config = dict(
    vocab_size=8192,
    norm='layernorm',
    norm_eps=1e-05,
    rope_fraction=1.0,
    qk_norm=True,
    init_std_o=0.0,
    optimizer='adamw',
    lr=0.00167,
    decay_fraction=0.874,
    batch_tokens=262144,
    steps=3444,
    dataset='wikipedia_en',
)
MLP neurons of a small language model. Each row is named by its layer, matrix (gate and up: input weights) and neuron, and shows model dimensions 240-367. Each number is 128 + 32 x the weight over its row's rms, rounded and kept within 0 to 255. A neuron's up and down rows have the sign that makes its largest values positive.
After each neuron's rows, "fires on" lists the tokens most often at its 100 highest values on Wikipedia text that the model never trained on.

L5.gate1085 [134  78 167 130 121 135 108 133 116 150 173 100 116 102  98 105 160 119 154 103 153 144 121 147 169 150 149 138 172 162 108 134 112 154 126 135 103 102 171 106 148 149  88 111  90  92 166 142 136 178  99 128  97 100 153  75 115 125 136 149 128 178 111 107 152 123 109 121  95 133  91 127  95 105 123 109 120 156  68 130 158 102 168 165 112 150 146 195  97 132 107 125 144 184 124 169 145 104 143 159  79  67 137 107 142 137 108 109 128  92 139 201 177 144 139  77 151 146 111 146 145 128 160  21 117 163 132 169]
L5.up1085 [124  96 154 127 110 117 145  74 181 141 129 152 109 123 152 121  90 115 136 149 186 156 131 113 168 118 153 133 126 133 176 124 156 125 138 170 157 141  79 173 136  76 161 148 134 135 191 209 174 146 126  88 130 129 102 166 119 159 118 127 124 146 145 160 107 142  56  90 182 137  86 157  82 118  94 100 132 154  97 129 179 141 121 171 130  87  83  94 131 112 126 114 164 118 121 139 172 212 125 133  58  90  96  98 146 152  79  71 126 182 117  93 118 164 133  84 137 157 126 126 122 161 109 146 129  73 163 174]
fires on: "s", "es", "pp", "ing", "ase"

L5.gate1214 [ 89 101 107 159 159 213 122 188  89 137 112 141  93  85  92 178 185 191 133 102 117 174 130 118 127 156 166 185  71 176 149  75 163 155 115 206  91 162  94 147 151 164 129 110 121 137 133 138 102 154 162 153 138 115 113 146 118 139 155 140 115 131 159 113 182 154  77 157  92 162 121 160 118 106 162 115 130 119 119  94  96 106 102 149 139 163 142 146 155  78 121 118 181 125 151 142 141 155  99 113 113 118 112  52 134 160  94 100 164 133 120 124 137 171 122 103 143  61 120  77 167 182 137 142 140 125 134 172]
L5.up1214 [180 139 145 168 114 119 192 172 143 114  96 106  62 187  78 122 125 121  95 118 127 166 121 109 133 128  85 101 173 134 151 139 114  70 142 110 115 157 146 133 110 110 141 156  98  90 122  76 131 157 131 116 117 114 169  55 132  89 157  96 147  64 100 231 125 127 159 114 123 159 142 135 100 164 119  83 155 143  82 165 103 114  95  85 140 120 170 126 148  62 146 124 121 112  78 141 107 176 157  95 186 129 194  95 158 133  70  87 148 125 142 131  71 116 137  92 115 118 142 145  86  86 169 105 107 107 186 126]
fires on: " to", " of", " |", "ed", " told", " about"

L5.gate824 [155 127 119 140 143 178 174 162 198 125  89 118 129 126 110 150 103 111 119 115 156 197 122  94 121 138 166 102  83 136 123 111  86 178 139 113  94 123 182  62 121 172 171 154 163 138  71 128 123 137 128 112  97 135 117 150 122  86 113 170  88 134 146 139 117 143 138 134 116 139 122 103 124 133 159 152 130 164 101 111  78  89 187 128  87 141 108 119 166 124 132 140 153 146 140  93  73 113 188 137 165  91 159 101 120 212 133 152  80 138 120 104 140 144 165 160 125 147 102 122  41 135 139 156 106 168 120 140]
L5.up824 [141 127 129 157 108  48  86 186 115 144 113 108 157  75 106 140 158 103 142 144 130 106 131 128 132 148 122 130 161  99 147 183 118 102 179 131  69 139 113 107 108 138  57 128 150  93 137  88  99 106  81 109 132 138 144 101 165 129 106  79  81 151 128 151 157 145 135  69 149 105  83 144 122 140 122 114 143 174 111 146 160 133 154 139 132 127 169 117 173 153 133 144 130 137 109 101 151 131 105 132 158 100 125  68 144 142 178  83 156 125 199 130 138 150 139 138 132 112  82 146 130  90 114 128 154 132 122 110]
fires on: ".", "\n", ")."

L5.gate466 [ 87 145  87 131 153 107 139 115 179 141 129 122 113 137 130 120 146 151 121 119 165 107 136 115 100 148 108 118  91 154 108 178 144  80 165 153 155  94 126  95  58  64 108 137 157 149 118 100  64 100 117 109 150 155  80 122 144  93 103  80 107  18  98 148  87  48 181 151 134 194  97 127 149 155 132 153 150 129 131 118  95 102 202 120 135 110 135 123 191  68 106 109 147 174 126 137 149 169  98 180 138 108 133  93 144 111 158 128  88 130 189 141 128 145  77 143 177 105 117 153 123 180 152 156  55 134 143 173]
L5.up466 [156 105 167  99 110 147 109 141 101  78 121  96 142  52 180 168 147 120 193 130 160 130 114 115 148 166 141 138  67 142 138 125 164  82 140 123 130 109  80 107  83 165  99 153 151 139 142 213 142  96 117 143 144 134 190  99  80 106 102 131 143 158 154  80 122 106 145 170 114 146  96 153 147 102 106  96 133 140  95 100 154 144 125  97 135 109 188  80 134  80 108 147  98 168 131 109 101 138 107 173 115 146 193 171  64  94 103 130 159 158  75 113 171 114 156 108 116 101  56 158  78  94 139 157  51  71 100  98]
fires on: " for", " and", " in", " was", " "

L5.gate515 [ 66 131 136 145 137 105 139 181 174 127  96  83 131  94  76 131 128 182 153  88 115 126 147  89 122 109 142 130 146 139 131 118 143  80 134 147 120  81  84 148  99 151 114 116 130  87 112  68  91 139 120 175 160 165  82 104  98  96 163 119  87 145 194 121 179 143  83 128 139 157 129  89 110  51 114 167 101  64 109 145 125 136 106 140 125 120 122 118 100 118  73 114 148 133 128  75 126 124 161 126 137  89 159  88 179 143 120 116  88 122 186 182 115 153 128 166 133 114 121 139  58 169 152 228  80 189 118  68]
L5.up515 [130 153 141 141 175 140 171 149 158 182 133  87  79  81 152 198 114 184 168 133 123 152 160 132 140 148 113 124 122  76 128 148 168 119 119   0 122 191 105 113  99 125 130 158  90 170 134 146 100  62 159 162 153 145  99  54 173 136 135 153 108 130  99 131 119 146  68 135 110  85 104 144 107 149 135  97 138 138 123 151 158 201  58  76  92 168  86 128 102 137  91 100  79 141 102 139 129 149  99 113 125  93 165 123 142 151 103 104 150 193  75 101 179 152 114 143 112 123 133 138  93 152  79  94  77 102 132 140]
fires on: ":", " \"", " a", "ed", ")."

L5.gate1160 [150  99 146 103  90 135 168 145 103 154  99 132 202  78 112 117 140  87 167  74 111 145 164 112 125 131 134  77 102 169 120 150  95 108 139 122  78  82  92 117 109 215 133 170 165 157 148  71 119 149 201 151 121 181 141 139 152  81  87 128  95 125 111 129  74 112  93 148 141 129 137 131  70 149  91 133  96 136  40 130  90 135 205 146 173 146 135 116 142 120 102 178 151 162  98  45  67 105 139 125 141 108 105 120 147 181  87 138 114 147 131 135 178 175 157 176 123 149  25 127 103 160 148 137 125 140 131 128]
L5.up1160 [195 147 150 117 101 168 144 146 194 164  70 136  97 108 107 182  89  85 112  86  92 168 167 147 104 114 161 158 167 121 152 194  69 201 132 133 114 127 130  82 163  80 195 145 153 119 109 126 173 195 135 114  98  95 105 185  70 164 115 135 119 134 132 160  80  69  98 113 140 134 130 103  85  99  99 166 138 149 183 118 144  72 122 115 153  97  91 133 117 114 111  94 126 105  92 150  93 136 135  75 123 121 156  73  93 132 173 149 153 130 117 131 154 119 126 128 183 115 140 142 148 118 147 151 139 138 139 142]
fires on: "\n", ".", " "

L5.gate779 [201 157 139 170 144 135  84 150 112  62 147 100 203  57 132  69 125 149 120 105 122 128 104  99 137 119 133 134 119 104 110 101 121 137 135 135 124 142 106 187  83 183 129 114  96 103 132 159  95 117 142 120 171 164  93  84 163 171 142 161 148 118 123 145 122  64  81  99  61 157  84 154  59 111 168 141  67 108 102 152 141 120 146 110 107 136  70  93 133 120  97 162  79 125 183 141  94 129 125 140  98 141 155  90 157 111 144 112 141 122 104 137 144 176  68 145 151 179 129 154 210 104 119 138  80 100 128 133]
L5.up779 [115 162 171 119 107  55 119 122 132 153 150 124 115 114 119 100 115 157 180  63 161 108 129 111 112 103  89 140 100 147 187 181 151 134 118  48 149 115 119 141 109 153 102 137  86 117 105 130 122 111 143 150 148 119 152 110 179  61 129 163 118 155 149 130  87  92 148 156 134 116 147 170 100 126 118 118 160 133 128 151 146 116 172 102  71 111 133 106 168  41  93 121 118  80 167 155  78 110 138 115 190 113 169 127  73  78  97  87 115 158 140 136 126 134 113 172  90 104 116 129 140 148 142 163 184 107 147 131]
fires on: " by", " from", " launched"

L5.gate505 [118 144  96 130 117 165 141 140 114 139 175 115 123 115 127 168  90 128 115 109  96  97  53  53 164 205 164 139 105 155 163 149 140 145 140 164 114  96  72 132 134 137 114  93 139 152 170 182 108 161 131 149 185 111  93  86  69 140 142 153 132  91  68 162 133 155 103 135 157 188 129 120 122 129 123 213 141  78  71 154 150  89  78 118  93  93  94  96 186 112 119 128 181  94 150 140 130 171 137 156 179 138 143  59 122 120  91  95 143 163 160 127 156 181 158  69 121 162 108 151  81 177 101 104 146 148 135 133]
L5.up505 [ 59 144  98 126 139 159 141 108 108 130  89  74  73 129 148 113 174 186  85 113 126  68 161 137 153  92 143 125 128  56 135 113 117  77 156 118 123  90  96 107 149  86  57 215 135 113 176 132 143 143 143 168 112  61 104 115 151 112 183 127 173  81 118 155 162 122 130 102 116 155 140 158 110  82 161 133 111  46 173 141  66  90 121 122 162 182 121  78 105  64 145 107 110 133  98 107 173 141 140 166 136 144  97 139  91 172  63  82  95 104  93 112 131 122 109  97  43 138 123 149 153 161 149 182 150 160 117 139]
fires on: " by", " to", " between", " of", " with", " the"

L5.gate901 [145 162 121 148  56 187  95 100 150 127 109 119 167 126 121 146 108 101 131  61 115 107 159 145 113  47 148 132 113  88 181 170  28 142 102 111  81  86 125  94 156 110 126  55 134 141 209 159 128  94  99  97 157  96 155 144 175 162 144 138 134 168 128 167 174 112 133 150 160 166  69 105 117 133 124 116  49  75 118 132 116 162 163 171 153 183 115 125 120 153 137  94 156 110 135 112 174 186 120 158 142 139  77 101 103 147 130  65 135 145 159  97 120  85 164  95 135 139 131 132  93  87 195 134  99 115 107  81]
L5.up901 [ 59 200 139 135 126 147 118 217 162 157 125 144 204 119 106 121 113 177 137 104 144 108 104 130  92 136 126 157  73 136 154 111 168 131  81 153 130  63  46 191 153  96 158 130 130 158 165 177 109 173 167  92 116 141 124 150 106 175 119  72 176  64 148  68 115 139 156 126 158 133 158  73 119 106 108 176 130 154 187  56  78 134 111  87 120 122 156  86 172 127 146 121 122 154 191 146 224 136 110 165  52 165 124 100 109 134 154 108 126  74 117  78 106  63 123 121 129 110 134 147 116 102 144  78 145 141 108 176]
fires on: ",", ")", " to", " also", " "

L5.gate709 [166 158 123 145  86 112 110 162 110 126 185 106 151 157 159 115 123 113 231  76 180 125 138 134 107  87 136 129 182 133 115  99 155 134  67 111 130  29 115  81 152 107 200 168 159 106 134  50  77 124 123 132 108 190  84 118 100 134 161 165 128 154 116 135 101 126 132  67 116 139 157  63 109 133 147 111 114 198  72 118 133  92 100 112 115 103 165 123 161 114 112 160 123 132 171 173  73 128  86  49 158  61 134 117  98  72 134 162 145 129 128 106 160 127 146 167 121 199 100 113  84 137 108 116 125 129  78 161]
L5.up709 [113 124 144 126 151 183  68 186 110 168 180 101 150 127 205 161 140 139  83 128 132 118 143 201 119  88 124 142  80 126 126  78 105 103 118 118 122 140  96 131 103 115 115 166 132  80 139  49 109 169  88 151 131  94 200  59 127 144 181 128 139 160 141 154 146 100  94 114 133  92 164 122 115 140  95 125 184 112 108 111 112  97 133 141 182 130  88 120 163 151 181 135  87 122 138 110 125 136 130 160 105  99  84  97 112 190  34 140 165  80 147 151  98  95 108 139 108 145 170 121 126 151  75  91 122 121 137 136]
fires on: "e", "o", "se"

L5.gate416 [148 125 152 163 115 142  79 141 130 131 100 100 175 118 120 135 114 172 135  97 140 152 151 103 174 112 166 125  86  95 106 125  97 141 117 136 144 116 180  94 139  95 156 130 140 149 139 166  99 146 129 104 148  53 143 132 111 113 127 145 179 174 173 148 119 117  56 119  95 140  98 186  87 120 191 162 137 152  94 126  99 120  88 110  48 148 126  94 160 143  82 119 114 109  43 168 148 166 133 105 136  91 108  13 144 123 128 101 108 114 156 137 126 208 130 186 148 122 127 112 166 139  91 101  96 135  69  88]
L5.up416 [ 23 155 149 124 161 154 160  92 132 158 130  86 100 133  82  92 118 129 123 178 113 105 112  67 135 125 118 138 140 151 142 143  93  97  49 141  90 161 110 133 111 114 135 139 136 175 165 149 110 114  89 118 156 121 162 143 132 164 112 141 192  90 138 123 105 107 104 137  94 177 132  99 158 132 140 133 162  86 113 148  77 133 109  96 161 167 101 109 145 109 105 158 150 118  62  75 172 121 114 100  47 115 147  93 143 104  86  81 114 184 132  78 143 183 118 178 133 170 154 119 168 170 143 140 107 131  86 183]
fires on: "s", " ", "ing", " announced", "es", " described"

L5.gate421 [143 102 115  87 102 111 183 135 129 102 122 116 190  84 127 190 133 189 117  72 121 109 142 130 122 153 172 134  83 137 168 132 116  95 163 129  57 121 129 146 111 135 167  85 153 114 163 138  34 104 172 132 123 119  93 110 109 107 112 118 123 161 112  78 153 104 170 158 124 162 105 131 182 145 136  67 113 132 158 116  74  89 171 110 135 103 188 131 169  88 154 101 138 113 125 123 124  81  92 130 128 114 138 164 147 164 139 131  83 169 119 127 200 173 113 119  99 160 119  69 105 122 149 146 172 181 100  51]
L5.up421 [129 136 172  87 100 174 133  99 153 131 120  94 200  64 131 126 201 101 145 118 144  81 178 100 156 164 126 134 106 161 150  98  75  79 176 110 102 102  86 106  67 142 114 163 134 119 133 150  71 115 164 155 144 106  85 139 121 132 143  98 113 138 131 138 148 111 107 136 154 191  99 144 141 113 114  87 108  94 140 108 111 130 132 130 158 114 153 107 174  91 115  61 145 101 133 128 137  45 119 152 129 119  99 125  97  71 137 139 121 136  87  97 188 136 148 159  97 119  83  80  82 130 123 169  91  92 134 107]
fires on: " of", " by", " for", " and", " from", " in"

L5.gate966 [103 163 134 148 160 164 147 142 145 124 121  96 108  95 126 147 163 144  98 131 174 166 116 141 206 101  96 148 132 177  71 116 103 149 129 112  78 111 149 103  87 108 117  71 127 124 164 107  87  46 105 152 149 102 100 125 139 185 160  96 114  93 103 109 168 101 141  89 129 122  88 159 186 128 120 112  91 107  97 130 108  85 121 119 116 134 157 135 137 188 119 106 112  83 116  80 116 132  94 112 135 188 161  73 101 181 108 145  88 120 130 135 121 166  95 168 138  97 166  93 118 142 157 158 122 151 111 121]
L5.up966 [105 166  91 142 135 149 123 138  76 106 182  99 144  80 150 152  85 153  99 171 196 186  95 114 162 161 169 122 101 136 145 185  95 118 157 157 129 144 135 121 156 116 128 125 137  57 179 157  93 129 111 170 180 126 100 153  98 155  78 157  90 104 135 104 101 101  75 150 118 113 129 119 113 131 156  89 106 124  77 107 116 147  87 146 178 107 153 133  77  83  98 124  67 126  79 148 141 190 135  93 148 141 136 146 110 203 169 153 109 186 121 121 130 214 142 136 114 181 129 114  56 153 113 137 150 169 111 115]
fires on: " \"", ".", "-"

L5.gate495 [104  99  87 142  86 130  80 108 168 171  67 117 150 105 127 156 146 158  92 125 117 136 133 130 127 127 156 143 106 117 158 107 112 107 117  97  76 110 133 109 182 123 160 146 160 114 237 163  84  65 107 161 111  79 142 104 166 131 116 140 193 162  93 124  94  58 110 193  99 144 114 152 156  87 182  84  64 113 168 133  67 127 101 160  57 132 126 179 139 121 129 133 158 159 166 137 131 182 130 189 138 123 116  72 100 184 117  74 134 101 157 142 120 130 128 106 109 183 156 124 126 111 182 111 138 151 115 130]
L5.up495 [ 79 100 152 102 130  89 122 153 112 108 119 102 150 135 172 207 194 130 144 124 176 147 134  94 113  52 101 111  96 159 112 147 119 152 111 151 138 100 121 151 113 192 162  88 141 101 125  56 137 142 166 131 110 100  99 124  86 115 103 119 152  67 185 120 141 144 144  96 129 147 129 135 119 104 189 154 141 138 185  94 101 126 148 121  86 102 121 109 100 155 105 169 119  97 159  58 155 145 223 146 151 121 118 158 102 181 130 128 120 159  53 208 110 148 156 125 166 209 137  52 151 153 112 142 115 104 150 101]
fires on: ",", " which", " who", " also", " had", " having"

L5.gate92 [ 96 114 117 139  79 128 145 156 192 142  76 140 137  97  76  86 169 170 148  79 169 169 148 155 154 116 139 117  72 158 145 147  38  36 154 100  99 139 128  69 105 143 162 131  92 119  85 190  80 146 165 187 151 110 156 145 131  86 138 143 138 153 145 118 127 105 133  90 159 147 102 160 111 113 154 102 130 108  94 180 118 145 108 135 126  96 134  96 119  88 124 133 100 115 170 101 157 130 160 150 102 149 118  87 105 164 105 104 107 129 125 108 137 115 129 169  85 211 151 127 159 164 110 186  59 180 118 133]
L5.up92 [ 75 168  82 132 172 196 166 111 121  86 164 129 126 110 100 136 179 132 146 152 124 124 121 129 140 165 118 136 137 102  84 119 200  87 132 104 125 119 121  93 173 146 158 136 121 108 124  83 116 124 123 120 155  43 173  92 121 139 171  90 130 150 104 123 165 139 118  82  80 153 137 121 129 182 106 134 146 131 117  93 179 125 148 151 196  83 162 128 144 151 115 176 200 112 173  62 168 158 134  88 146 159 116 190 139 126 170 104 120 199  66  94 124 140 118 219 169 163 160 132 100  94  98 151 151 177 142 168]
fires on: "s", " Dis", " dis", "es", " \"", " Is"

L5.gate837 [165 119  34  59  89 178 144 141 178  89 105 121 181 102 147 125 168  79 120 154 151 138 160 146 188 104 102 135 140 133 122 149  73  66 108 165 182 114 104 127 121 134 202 101 139 103 198 141 106 125 130 165 129 202 140 108  97  95 116 149 136 163 142 107 217 121 165 174 111 154 153 158 113 125 141 110 107 154 151 150 125 137  80 103 128  91 158 136  79 129 155 140  89 150 117 198 140 125 154 136 128 129 153 137  92 115  85 115 137  81 135 128 182 156 123 128  80 104 102 129 208 171 168 132  85  98  88 103]
L5.up837 [101 156 123 132 204 142  83 164  95 187 109 115  87 168 125 114  91 138 143 119 142  81  92 204 114 168 189 133 119  66 174 176 116  44 206 119 143 126 103 117 125 142 170 142 166 133 184 151 174  94  90 114 142 110 195 117 135 104 109 120 113 164 145 138 118 117 116 164 129 176 144 152 121 140 130 108 128  99  94 149 100 150 122 119 160  80 137 172 106 156 165 122  58  96 169 102 111  84 138 132 131 144 152 115 211  83 122 119 151 132  83 108 119 110 114  85 122 105 157 125 101 135 118 144 117 143  72  94]
fires on: "s", " of", "'", "o", " degree"

L5.gate1029 [116  98 150  71 117 124 120 122 236 177  99 188 133  99  70  98 139 118 101 118 123 184 134 170 184 125 167 131 150  86 114 139  59 151  68 124 131 144 139  92 127 172 123 117 128  99 109  65  60 116 142 168 149 146 119 105 136 129 143 154 118 115  87 113 119 103 125 204 121 145 110 105 121 159 148 143 173 117  82 111 139 108 124 163 114 139 156 131 204 137 137 126 170 156 108 173  87 127 130 154 147 142  98 151 133 166 146 118  95 120 125 175 183 163 133 164 140 128 122  53 140 126 119 182 128 158  91 145]
L5.up1029 [134 184 138 101 156 104 118 115 119 120 105  92 149 133 112 154 163 109  95  68 146 113 203 169 216 105  95 155 126 142  97 162 109 178 197 111  89 107 167 114 123 168 118  95 150 131  90 125  65 108  97 144 149 131 117 148 175 117 123 147 154 159 134 122 110 146  93  96 130  81 147 144 149 181 155 133 157 124 157 102 100  84 148 127 127 129 184 161 172  61 128 158 104 135 144 109 148 202  55 168 130 159 182 138 131 145 127  69 112 104  84 122 156 188 161 143 157 152 103  96 136 128 132 120  79 172 114 131]
fires on: "\n", "e", "w", "ly", " and"

L5.gate279 [156 156 148 148  82 133  59 155 159 133 119 147 142  62 152 172  89 147  55 131 125 115 128 118 150  97 148  86  87 161 130  47 125 124 141 129 136 118 160 107 134 157 160 128 103 140  74 120 130 174 120 109 127  78  90 112 109 107 130 161 174 128 156  99 119  89 148 201 178 120 156 115 101 148 109 132 142 127 103 132  87 144 153 164 134  83 156  87 121  96 167  83 134 141 177 157 130 102 125 196 128 103 120 158 161 161  98 132 137 137  61 176  75 129 161 155 107 214 138 131 174 172  85 149 136 134 162 107]
L5.up279 [153  92 150  74 144 138 199 142 142 136 123 155 103  75 138 167 162  82 130 203  78 158 176  89 102 160 122  97 141  75 104 112 117 153 115 123  81 158 122 178 144 144 131 167 147  76  57  75 154 176 127  96 118 157 124  77 120  74  87 146 100 136 168  82 126 167 164 128 119 150 142 125 108 103 152 169 166 164 114 104 159  88 139  78  55 148 127 138 116 116 138 156 152  60 164 162 107 138 146 161 126  90 121  90 121 165 119 180 138 119 131 138 129 132 121 134 136 136 106 162 106 172  78 117 153 138 224  72]
fires on: " ", "1", ",", "2"

L5.gate961 [141 174 108 146 139 139  93 110 141  93  84  90 144  70 137 144 140 133 147 128 174 137  64 136 132 140 145 164  98 140 174 152 150 131 155 147 137 115 109 150 144 133  61  52 144 161 157 144  90 119  88 159 140 203 125 117 153 171 124  71 127 144 131 178 175 133  51 134  91 133 162 151  86 155 123  93  86  84 120 110  44 169 160 101 153 129 108 124 115  71 150 115 123 158 154 152 157 164 173  67 174  89 109 110 139 117 123  88 122 139  93 158 111 183 121 128 118 106 188  92 148  87 150  75 145 140 113 178]
L5.up961 [101 137 163 148 124  83 162 160  79  77 144 110 131 125 130 155 119 148 138  79 176 114 101 104  95 178 143 147  95 181 132 123  85 130 105  95 116  91 147 109  97 123 128 143 198 152 146 132 151 101 139 130 147 199 133 171 142 152 101 185 131 169 133 163 153  97 116 182  45 139 111 101 141 182 155 104 171 111  50 123 102 105 151 149 159 131 145 154 197 140 140 143 103 129 110 131 105 126 115 133 124 124  93 130 105 146  92 124 178 165 143 123 120 125 113 155 119 132  87 121 138 103  80  97 114 130 140  99]
fires on: " of", "ing", " from", " for", " during"

L5.gate1198 [159 127 128 144 100 102 143 162 128  75 133  91 133 127 150 211 102 122  69  98 184 131  87 149 128 106 182 139 160 122  97 139 115 111  67 159 181 141 143 135 108 236  99  41 143 100 144 168 131 136 151  98 110 133  89 106 115 117 198  92 151 127 134 118 171  84 144 133 131 123 138 159 135 141 103  73 116 132 120  91 119 146 198 115 137  95 172 116 131  77 100 150 122 100 136 144 139 146 132 160  64 145 213 100 131 157  94 124  92 117 125 122  74 158 136 128 162 141 146 124 158 163 116 170 177  76 113  65]
L5.up1198 [191  90 128 112  82 180 132  89 127 122 114 130 103  78  81 106 205 146  70  97 174 128 123 107 141 183 163 190  81 151 122  78 162 104 118 160 130 139 136 177 112 127 126 129 119 159 114 170 129 110 128 149  99 137 199  92  87 115 157 111  96 167 113   0 152 160 165 101 105 150 118 141 126 193  77  94 143  82  72 114 175 218 116 139 126  87 185 143 153 130  83 134 151 203 101 172 116 131 127 152 119  68 162 191 152 126 161 196  74  59  98 105 167  83 165 129  76 104 204  74 133 140 100  88 121  96  93 145]
fires on: " was", " and", " also", " to", " appointed", " a"

L5.gate1168 [ 88 182  96 153 151 121 139 138  61 116 119 161 139 164 115 147 147 128 125 163 167 134 120 155 113 132 124  79 152 159 111 155  76 114 129 149 106 108 209 113 139 103 134  92  87 153 129 140 114  94 171 201 137 197 140 126 107 124  96 108 107 176 188 120 143 118  79 150 130 113 109 139 138 176 130 121  49 144 122 127 122 182 147 134 112 130 159 168 136 104 183 172 157 107 137 141 104 101 148  78 164 111 175 133 101 145  89  98 133 133 126 172 123 170 104 154 187 174 133 155  95 147 123 124 133 110 147  89]
L5.up1168 [129 208 123 137 155 130 114  69  88 122 109 123  89 153  90 185 172 129 118 146 157  76 151 140 156 167 106  56 122 145 125 188  70 104 132  77  92 136 202 130 120 112 131 130  86 125 133 184 146 119 201 172 134 144 171 123  74  99  93 121 125 145 176 106  75 126 125 141 136 124 124 154  86 167  86 111  92 210 119 127 194 142 144  75 138 170 155 153 106  65 175 142 141 115 134 153 145 153 172 107 161  84 154 122 172 149  61  70 116 102 183 143 140 146 135 163 116 146  88 155  84 109 101  38 151 135  95  93]
fires on: "1", "-", "4", ":"

L5.gate507 [142 120 136 145 137 156 168 188 163 116 100 119 148  96 101 157 161 107  87 119 144 109 172  77  79 115 146  51  91 143 110  55 167  85 171 167 175 125  78  94 148  89 220 114 150 139 143 132 118 146 122 112  95 145  99 122 171 101 108 111 155 132 116 140 212 127 141  84 167 162  93 121  83 115 141 171  62 143 103 104 134 103 149  97  79 143 169 116 131 115 199 163  77 114 133 168 164 147 172 175 134 134 133 153 140 157 102 150 156 130 134 105  29 151 110 164 109 160 194 148 135 110 158 149  50 136 121 129]
L5.up507 [170 136 146 124 112  76 126 133 109 129 137 120 136 117 120  76 133  91 183 187  70 138 158 137 153 124 168 126 133  90 137 144 168  80 156  98 127 135 124 126 112  89  61 164 152 183 127 122 143 122  96 154  90 101 137  71  92 134  88 189 122  92 140  81 148 112  86 153 113 135 125 152 120 105  25 163 168 154  90 133 120 128 115  62 154 117 124 119 122 101 106 114 102 126 153 179 101 158 148 105 135 102  86 109 135  83 129 110 120 154 133 178 193 113 136  97  94 179 131 151  87 101 100 126 174 154 131 160]
fires on: "1", "2", " "

L5.gate373 [107 139 111 146  92 158 161 132 130 126 154 106 174 160 112 191 187 141  69 135  79 140 117 162 137 152 128 146 145 130  79 164 140 104 159 117 106 140  47 162 138 123  84 119 119 143 122 182 104 108 145 247 116 137 142 161 173 160 101 142  88 154  82 174 145 130 142 218  92 154 103 112 144  66 132 102 127 121  86 138  67 179 178  87 168 114 145 161 123 105 118 101 135 131  78 106 127 194 128 180 130 145  74  59  90 146 151 163 127 130 139 140 152 149 102 108  94 131 145  87 133  91 142 111 121 153 190 139]
L5.up373 [ 82  42 147 174  96 133 138  93 151 124 101 102 129 115  80 113 133 149 113  87 173 142 101 119 163 124 173 107 118 154 157  87 145 114 140 128 147 132 110 172 101 122  63 144  69 166 204 109 108  88  88 163 175  49 134 124  88 159 102  88 159 128 102 134 194  47 107 139 129 109 126 125 144 140 145  52 160 138 115 139 151  99 121 177  95 127 158 107 143 147 110  87 128 143 155 110 163 147 169  72 113 150 163  58 128 143 145 112  72 122 119 143  85 102 119 142 154 134 133 189 115 106 158 141 135 133 146 130]
fires on: " of", "ed", "ing"

L5.gate1012 [104  85 155 102  69 136  88 127  92 133 111  93 148 114 109 156 226 146  92  92 175 117  84 129  83 121 107 142  65 185 102 146  99 133 102  97  70 110 158 109 134 172  67 139 112 152 197 106 106  97  68 118 168 116  92 150 142 159  82 107  84  89 174 163 121 126 136 200 142 151 139 135 132 110 174 144 161 132 163 132  83 123 126 145 110 113 163 118 127  74 106 194 115 156 197 167 168 131 126 166  87 143 158 104 156 156 136  75 104  79 124  74 142 110 119 141 132 113 118 137 166 127  91  82 141 158 158 156]
L5.up1012 [132 136 101 123 152 150 144 139  98  98 112 112 124  81 105 145 107 186 168 149 105 163 108 128 120 105 147 131 131 103 124 111 152  84 128 117 101 120 143  63 127 128  94 126 107 142 121 151  68 169 107 172 121 132  95 161 118  53 154 102 102 116 149  71 121 125 149 149 157 122  84 139 145 150 121 101  88 117 107 112 170 117 166 149 107 111 109 137 160 138 154 145 115 107  69 121  94 100  91 177 116  81 154 104  74 132 168 100 124 155 120 151 173 108 132 152 163 153 104 115  71  96 110 148 113  77 175 141]
fires on: " who", " and", " ", "s", ",", ":"

L5.gate860 [122 131 136 144 123  72  93 178 153 133  87 101 145  28 160 130 125 173 111 110 115  77 170 170  94  98  96 126 105  85 170 133  88  99 112 135 105 114 157 115 177 120  85 109 155 144 120 147 145 182 130 115 138 137  67 113 109 163  85 131 135 113  98 110 101 135 164 120 143 166 166 106 133  92 101 146  94 127 109 106 103 110 107  88  93 134 103 162 157 128 171 123 150 153 114 107 136 140 125 112 150 146 114 140 155 171 143  73  93 121 155  64 147  94 140 176  99  90  93 123 141 155 145 116 148 125  84 128]
L5.up860 [123 122 136 109 116  75  91  86  96 133 134  75 163 123 123 105 115 182 146 113  14 115 159  99 132  75 128  98 112  81 136  61  54 143 107 120 127  69 139 134 134 193 197 103  75 116 103  95 175  88 133 123 156 148  68 133  82 151 124 155 170  59 148 111  95 117 183  70 171 148 141  92 116 197 173 178 106 170 138 134 137 138 178 124 111 128 137  58 130  64 159 131 128 193 150 115 100 124 146 122 174 128  77 165 151 169 133  78 167 100  93  97 110 161 117 223 152 130  85 144 104 114 112 122 184 162  99 110]
fires on: " and", ",", " ", ".", " which"